MLP neurons of a small language model. Each row is named by its layer, matrix (up: input weights) and neuron, and shows model dimensions 0-159. Each number is 500 + 40 x the weight over its row's rms, rounded and kept within 0 to 999. Numbers have three digits each.
A block is one neuron, or neurons of one layer that tend to fire together. After each block is what it responds to, as a language model described it from the Wikipedia text at the highest values.

L8.up398:547587528488490514599504529529534484461464508544559538456472466420563459533491498539483439488529590561528542466500523454456483437480458470530524367564521500504515487555497410493505472532552429512525546459443508535472488545548469513477504498466562513434466545532530570594525497514523523480484453481523493479458479472473454490503474526467485574524466504538514441457485554520424449497509555523504494528432464491430497480527473490458476471442535529464518526475514454511476587537501476
Description: Word pieces before an s. Mid-word fragments that come right before an "s", such as as in class/classified, ang in angsty, ta in taste; also the standalone word "as".

L6.up26:444461500496510416508471493504508529446469509545474543592548554577452484541494530526512524466523535502508485462458546433511554513523484469487502535526468465428538544479478462515610518523487607497470468510502500468521528475542437442589432441472501546491547450419524453494461511513505519467474498571463505499497481403486494487501400569482509481448509547502556470506528572493486558525500476518494477445483526499545501487469438468452492556436504530471450533467502591496570538506490550
L6.up36:482512496479555471628457489505505472529464471490463592506500537572489526464588521509526490420514427425520529544528499490508452477512500520491486548532537553552557510481546476443476541467509539486483479532493491523496604518559446520573525501471431487487543553484499480510456545539506493500485498532391465515437423486546504509542519510488463544520466493470478477484444511513487528520472522455549533479490476442491492570482430398438430528510519490447542525517495443517391461520495541
L6.up58:532509516491536544490503415498496564463483467450553474523545509520490492472538548559560519489498559479494479472459415456474527517489482527551501527483528484546497546465506514501548555576512480485480451499436530458559518526502497520493511539434488546459467468478450512532553513531459486430549462525451443532549539517523577460486517546491486521455476386502512559521456581461501507558512531524522475545507503394458438414436498482528500511504503537474441523414429508486441507434565589
L6.up83:529443513499457479473518480592419567474494539473585448490519491520508617467551428450523495544531493496491483526523564446526524464491441479562401524501460436529462514454407525508560441533550446523514458529464479464508513461469540446602505511531500503483513472504527485524528513495532464494511479532552555495540521511539541454547458549488478506519487502525527469482493444454403540551475537513470539460561456444557478497503501530519532437446531500485505538433479503494424466545550531
L6.up87:483513493536440496432497457582496416460514523508486486476533510554512510562482452488539550486471473476585488608549512501549546482486454448508437528485527468437460486517463412485586459487571475541470485535530507564443472530490547540499509533438505452440446451439539502494565470449481541511562504444530515522539568466475468489523478478475555509506503551489473531428494468530467483498533568515552531544517430519556456430480569498522503508481502444538529517505486480406489524535446551
L6.up88:433579567461519544548515483510446517542547530496468505464481545568443480495536631467583469427526449535462504479466489480493542511476454454522475547497529587560528430472425464501532471523476500502509511555491478505433535513515461507486472537540474454506457479478463511547486532550452539530490376551483559496504492523431457481518483590557469509448562518503496528449448503516495478531475512469450526531458507423511514538434514520443520477476514492504464499468493541512448449578451517
L6.up112:473482521444493509531494531437512547469501546426434544448539527482428540575575513519538467465488539514497479517558463557465455430525475520512424513436485541473436495497518456468486420581499562513553399538574480522553553489593534481539558507537435480396445455465501541504469496514480530554453489554505477463476536550543507523568485483538493511546449493496546507463444515447494492544505455469514530479415480470504424486528511474532513562496479501475534494505486546518527460477485522
L6.up119:460573503527472454494570486458479538481486501498574502478532563467451537533542515473541490509534549542476473479570546489506495534571497497527532518466482536463418457465557521461448464609511573488503495467459446470552462551474533505549498458463556442467508480487479531535579488468465512498542473441469511504475529526463512526538439500521429439496489504417515534582518524419519465503488535515415440497485530494536440495501477529499470596469560493520456564452460487552451466569435472
L6.up126:555522518494533474494442480484578542492476520463507558492421453552450490540493483392499444507524454614467462580443454473476518490393471500477536530436449562472507503579442426491460491540530525499504484494527526472507530530551473509471485557550532474510400504498495503487480482547559517545548473484481467483504514515507503454535504460490493477538485551508581482471493557545506478542419569437470464506527515432498525478479510493535541546438550533515474499525503436482550520604503523
L6.up147:524527495476522484480486471458407504472551522538541511545541506553522453474428498541520566483521559519460501493483514395538535515458493499554424517505576505524495471493522424432465528457504478511465472554484435462534523444467465406565497463503468461510537545508447505570475469568527495516553438493529481563518500504559587483592512565513442442475477517493548417508574501569504468528466453458497458531488566455493505489479486520448523479502592464536449523468506507539507468513491456
L6.up205:526461464565609488530478509467416478482432518506601524519472452475568518555511507511448512555505519571510475499478443465472483563486479615485497523467501501527512502477512498481483485513500511553506521444471425469405560530555533525470515510496467455529423481442527482509455455563468429506530526514469478482442496445574542502553516480490520468429587476496479553455534507518536507501494503489466448511593520479564484562480441509536488513527453468557492539483477452480458582557481496
L6.up336:489491517517464445552490464472481531547514448422548492513461473626450557529543487474514501448515502515476497549458456387486607509469460506485506459487549481523418485438488486524466547506519538528552465566481481496513522477493448551482492522503536494516475476481460471508543504524510525511545560489469510512494521503519522483505424572476401473488456456531524471497476454530477500518518426521524504506537574428561469495428514438471497581525485478572479479483519530560509465595601551
L6.up361:546520490456421504468497479523507533533544463553541497528513561476440522530506550548470551451464453510507567476456509503500558551462441619570569498530539520520505454454420435491505508503467460486491511533496541498470555385539492539493535534458443494501447531410548425559501479591516412487539479469451559464505515527511529530532448497493499450507452467493512485529458473488456531516550461492533487545505554469520449476473545554493470522445451515513481512511461481579435494563497507
L6.up403:468429517498483484513486500516465557502427512497516468473425492574528525467473566521443492548490548550486564596473461521553520478477450538547501503499499453430523572529487468466514517495533559559517503561453379453484432443508561499444480513468530475533494410488535472521501525527520511497553476491465475431494540553512416426501518502481491466474486537477496521518495485482472430559535480503518567551517586508479469457448532534460521556447502426461549512488596528554483510507459525
L6.up437:498446461479516437443522408469491508529474461463477553488591574502411519541504471522473521513478531603488491434467470540483490515516549477560483485488461477447477434468491510440506504532511570482449445473516465431524504466547503550542494500492457461494516537523510460550560440508539437496517487573440536486520448499521585457480498535491475488507525494578534474529563520502505470498502466484512511458534471453516480507405513485508609588504446545511477567522502546578519558458505434
L6.up470:450462457401530447478465492499467444517544570522595474507575492553434538580565543465463568465517513568527496585507517442525562535502496482563551520538511484416488481528414517530539539485532517483461507422417510482463506482482465552495527443537533497466503459499537497519441479535440499491548484533474423520516512500463530520555537520459519530620476491484578456547488537511522430544544459456460453503440507481491458481494482495516469526433505470506486511497520493507479533551494499
Description: Clause boundary before subject. Fires on the token just before a new clause's subject: "that" after reporting verbs (stated that, it was reported that), and the comma after introductory phrases (In 1997, However,).

L6.up5:528487467499502505531494524518473542456501557489501432513577498545457451563462478490414507519469568520476462521462468472544484426505525527520501494589482447491503550475475615478584570566534496443450505525508497530574522497496489526517532450456470467546540452446502563474497501541546544512446410460367508524532449543556513517516478549480497505446507509533506531545453437451514498447523430527425453519460434464470487508538457476486537534465516566512534502493505509484525515545460541
L6.up15:434473466508503478504448547479522452556464520519532451483527468557423497530473466551587578485443588533465462533443435362525508413458543518422485556507434519533546538484482557448569554566564453469486505531559536493519506504513456531535475505444511512527477439472534536505472498490541482431482415538499465478545460554523456490468520523497585571477467494497461550503467526463519527503494455468523490527512430491492551537560476499505547540497472492481505497484512543510516496546513498
L6.up19:496473447516471448540435514482477492476501462559536428518612498540451453578464494539462564541459551519453467543516501470519521492521531504490549537590520465535466540474500577475558505525522428477506528445537509535514500548494483500523512498471489512531478428474510555492515526511541516482462431499434509542518437522550499500518450550477496474467526510549470538461432386462488553547489433522434423490472435440472471535528483475468539526458584495505541460459513533563499466566473573
L6.up56:455478449486474516451524525453522488461499540549504494512519555388431556419511512488550501538515448563489535554449461493514492510481431564506527528564395449537438511479527510483446515477491514481505568452512435452485576528430498508536483514443490484517548451486451536541453504484501473580482448546547532465548493503523490514556516476453492464517560506519484548449439534449475415438448524521476538482542464417567514545515548507532552488520558526540491491534480452497579502530491470
L6.up63:535485475475490467524559445543471489471512518542492457536530573490496468478455518502553543533504497486493512549526456455528556476559483554435467534616488479510495459535502496527510524502553436517451474477445462479528605479533482476440423478422422526510499470497558474461462556509536529489516480574427524503559464488491452546536494523544464558613565532482452489498497563433504525511464505519453547496411559472526493494528507506450523493523503481490475470506514454467537422471394533
L6.up151:480440526547461566498534537568475519526469459497517463510534531516434512460485527542504462531514539453519537501474505515561420524398544492515563556473476445554491508497465587502491552529610480464389536541464477445563524534471441460501442480474527458454441533541518520512497562457462546505448534477455495460520500496591438539445475500480491490529472447491462513544471532543509448538461422534556588524472497527466478514465497521462459537438483527457481536522524499559451483512479523
L6.up208:512526552464513482505517514499549506559499490476536483536498479490438440569539528554480508466430394481528518466520414493517573540534511512534557470475494453507430595545474516392520494533491484497538460484478529477505478488572507529561463471513513504460497472520577563512461487437528442515493431498413517519538596489585402482507497528479506486415523525482468485489482483497464514492574506419523515501512526528551500451487430534478539522551464557506474479505447464576544539485466482
L6.up218:490456472518569497505440502471523472491440484519486524578542559529463518567492446588427550468542499570468540490523461453516522488473487453510547506595449484517479500514485443518528525491505563409424481486438526555472500513473464531475475494437456541491488452462562511506514530466536532538426418499433478487481542502552497532507472486509446480500488551545513569547489590462531503439499465513430505470468433480468515509477433425556538549501580507463518475500520494536572548543480550
L6.up308:543453498559539453548491452532532509533492592533539457523549498487471474437470444501467507497516576518493513556499559409493505456514510528474475469571451455521470513467539528493577509561540449488494522510507399443546491520520542491480505472394468486556516479508561485501525537497486509479484451524455551503470448516572494496483414555480551471460545569562553493491447433434477547514468469497454454566426465555456442557497446462557540484506549509503493480533515542494505510508434526
L6.up352:469436469554483529546466483502492520442510563608501506458547450493483490604488555501453540467476522461498471526467506438574489490459450466524506450587512466504529558507490550471556510561519439504525493487473471412543509536476430506559519517463452483559454439494522536495554475513517490453476414522440468557564487582500537505488499617477464517498544519545523469462530501473528435519467436534443519442495455529494491555517452459508522538498519483501531506453508462456539499508490589
L6.up395:415488475409548425518517462514524488484495544468530450533540585488506476542515495494482531469488490489536545492468437516555436460498559533484523479533484515497429507496531525470528566523515429429462557517565454568468533552563445514472556490451434453535561571489537564479557500489516533519492440454474468552600531512509563507541508504417522491471484503538515490453478475464494476469524448479429465503481492496475493446513513427525446497519548577529549513551500553435497472544428506
L6.up417:485479541527495549495491526559452548538513417501530528479549457484493496604584618554536510458422443475491485497474485527528509530503481558474599509544453494537469515484520515477515483616460505442521437563466526506524481486504487464537455519510452499480473473468535491499506459482538478526470391444501519473530511431489449576481481487541454404439587480550457489470504520540470476463559478498553485491486448495534540505537530523453580523481500482507460502499458517571452481498483537
L6.up430:559487401528525444511492480529420497532516527505543400535469510511489518524476509531471520481458544521449522551494414440548482439489477535584472512510493465473488468546520542454583536559497469516431519533514462439555555525549523525500542466444485514517514539448476514511494479536533621505542475431440523512467445537504514496532465548501492516498519507441510570504504502455470491476517495467410468513453489467453466579517470483509566492509557480512598470460468459519509531485419587
L6.up450:467542504435421495470519468533458511483452468572585497536572449499508443527461508499435532540506537494539473506488537477503474490506532482548494467539507478509508563527513459541498496531485464440479464543493469473508527498539458563522486467494530470558482520478559582510512522506533435444506445510468514458534527531569501516392481496568512490528444426518471430496451558502534476497552421488525500588529402449566510543469512493508506563546416475554523558456461478483552569444441502
L6.up455:522460470516405524510506505487493533458445481483514481485540480522443486507466532507443502496483539537471464592463489471533531497533495538502508451553476466500466573459477564460554539578531459457487570527471492498502534504507476527502539457446451486546510457466557601498486521542590536531412397506457499537504443595571517493513503546483526542474543494517485501542449450469503434432517433506430455499497499465489444510508468437516513581462513521489534487505468547516536513586453581
L6.up488:467515502483418501500557532541506471565491483563528611500511487438472402480504500487481533467457466510506600486477465427517450526503515548481606493462483454521479529423536497553513544507434528432500521515491530513556497516502484470521536454491450412421569456562507518516517507456522501415514493516475498564495496453478536513484537534493509535453478419512491481450465482483443467557540516569516541513530525453458520579510458484523554498483504527483598522421470527502444518534508548
Description: Sentence-ending periods. Periods (sometimes closing ")." or quote marks) ending declarative sentences in Wikipedia prose, often before a paragraph break, "The", or "He".

L8.up224:578492489473514440539463487513517474477415484464509528482498518433476397535470588457487457522528542544584557532549492435525501550530443509448515488540524552483506511487543533487503506547483479442569562542552437459494530533479531501425497481483480509522436519494535532539570510548514517484494471452413507474421444519513513506543503544480443421471512497542502533541411460459528503469417495505540527470451460444557417515496521458519524555483484536553567505529509568517444515476514507
Description: Sentence ends and odd word-splits. Sentence-final periods in narrative or biographical prose, and the strongest cases are odd mid-word pieces such as the p in a-p-pointed, bi in Jubilee, ni in Annie.

L3.up164:565471511542490486561492499502514535555466532524501530538469488483496544483523545506491508495570551486471518480525494549529503583493511505479488478512412593480475457460535473472610549472528539450502417487454514523453405534400559482504515491514466467435463441502572486475492481458479471495502454543478559526454503482399491418473500538532465510490530499452496536551427517488481521493576500528516508536508558478514527582499475521498549481440521467499515504447494448585518555507379506
L3.up237:553471509506403513435504456498516542505437474533514522512551413518491550462480483538409501506441523527493529456455542523552500497526430505421497453541513505453560619553487472502476513554477492504460502500510447549529427473465518499449497526478547546499519431532600496478459526522484460490473468483488549475527498469482521525511483592450474534499446485577508529553489486450478515554539490477458503566444527538465485549605457536512542463457490568555472405522492549483527505478503501
L3.up360:570573545512542462495443515435469567547413517500518535404553514576422546512490485468467475563456523478483517531495564505528447496571456477584515569521502525523538523452519472505503552524499524485505555487513490420564540493426469548536490530467486481480477508480489540541492523498463508532534443552553557512490501444420414447460513550450466509501496537478506528471461520451484495516535509442425540553496482466468495465507519465484482489448567510483486461537494491574492526504380459
L3.up372:402521518462510490592538463445489521475443482586505456459531486512479539519484386495527457497476510499490557392544502489525497410520539540523419501511485516553452505502461445484511493471497555501583599486563503490444511554496531543495545523528539544453500474533530522460551492527482502536493411507457559497449629472480472490479489440493500531498455520441456531548513498506471472478492433513528573517543519460485560534489513495476508500484461533460480478486490558526430499475460557
Description: Early word fragments and copulas. Fires on the second piece of split words, especially s after Di (Di-scipline, Di-sney, Di-sco), plus an/en pieces and "was"/"is" after a subject.

L3.up132:560472568475442574458557479535521467537494510504516431531568484499491508509538502525471458519545507515605517537541520509527449480514479531492496483569501486473499533475429536518414491503440449480462551494448464435560474548514497429488536515607478537511509502522592539486468430466507509511477528460498506431495504538549451567532423514527497452451544497555586488540474513544444493450505512533443478564479537453502466470485447450413545512467551505514498473480490388479501480525517493
L3.up161:506475554514569473552576513538510444534433402562486439505455426494575529583586462495477516503464487556503502486481476495508486544443525483508436497535474603490492533508564449471533534503542475549473470521513452471528514424570518490485461510553482525488407494481498477514421539538505530494474487577423561499513481534536531486530463527501459484480458466501414501467518523465487500514515427487483401536512527484531515451529526545502502453463536572514523412514542530542454514485504467
L3.up172:525540543526544499473442485607454468483526468473496530573460450498479546499492519480409525535521489419529582534509432425491508470528486489449556518572475429488445542482508563505447505546534447518527466483443416494568470534525514485436535409514483470492516529493543449508552473480434473461519562459478564565555492574513461553547496471536502432439499469482540546456468474481462501487528543509539450517483518492509522525484518571398548485523516521519526477518506538524440480474513525
L3.up329:487464487494559477536478539471502537531441468502510484544429495528524479562532522516406535570516503495547504471494505458494505512476453444402438525462538534546425457461521445453485511537483378491521469550473497514586530531489477432496524495487558410473421505478574544529546475507540442503509511503474526524506509521477502466456532526494536465483538461578548501557497504498472508512455530461536465493544497503556444562446448526508512422525593512514445461416527497513516491585560510
Description: Copular verb and adverb endings. Final pieces of verbs and adverbs that open an evaluative predicate, such as consider-ed, of-ten, remain-ed, wide-ly, plus not, most, and commas ending list or clause items.

L3.up52:493483490460484516439470471471576450502537449546485544509497433477492461586464514528511493498470498457493536476448470484474542445549483518463511493561467494493471518479487475493515519584471591465561495476518519502452506469535484482515461592482453546441447526483564585497487502487526577500474472538449532557493524488585458524425533436548480466497421488489486481440482500492513403478528453492501540515536460489550606535488471594566550535469504533504527444489473433510491466437578526
L3.up76:499482485537502570522543467468513522478521484512426542522526473501507464543478502503457446460433483522559513499516455555491433462483548537463444500455490512474503526455410484523521531493530553437495490501556509587436534505494504504468537558508549519471600525416527538473532471576543527423529534494427448456520508529438539525427519455495519519541513459564533490494470434470549456497525482543491489494460508449507396556489415575546524493492395480531483532472580540485536486486494498
L3.up236:479477538512482548516407498474536430450509473434579487468511468507548465445424545448417393529477520472456566508508542518463531500565519516563584488480451490479508480446552487466515567546522503451538475545590502531493504458519478460478483588562513556531459510526499440513542435500519455465490474538554451540506522499456532577437502433485495512502516489520554497485514514444484496437506503547510519483485498493485524515479448547553563517477451481567501479485440549459534462578555491
L3.up387:476533466527547512486402467451487438466507494527550474568542460499472516503456508498460563485497520522484528501466514524446519542495529548461533503503492401490521521528509572473522560492545533462467542503626503483438535445520436627446485493489445543506440468446483490578514431525466502506549487492434501538477489572486534542559467503446429510509514550507490462523447479480481511495519475527475538489544454486428456524494454439500563564544526492541561490550485501544513506433418494
Description: Closing heading markers. Closing === or == markers ending wiki section headings, e.g. ===Population===, ==Members==; also rare word fragments like "ef" in effect.

L8.up93:492483461498515521522545514515445558501476457415467542507534478540449497508516561508514449494452535556421551555485490588512496498495505565512467489478544511483493515525526528563454570466614477526480478549501486433469519451467486560516528461506528460474499389494483513536484512528550480551543519508492391533472517483551493504494474585559489548474456446427578455494470520531492543512492466488540503544459468379454521452483463534495519506495489469579508449466451475457540488487488584
Description: Clause-linking words. Relative pronouns, the complementizer "that", demonstratives, "However", and commas after introductory phrases, marking where a new clause starts, e.g. "whom", "which", "despite this", "In 1965,".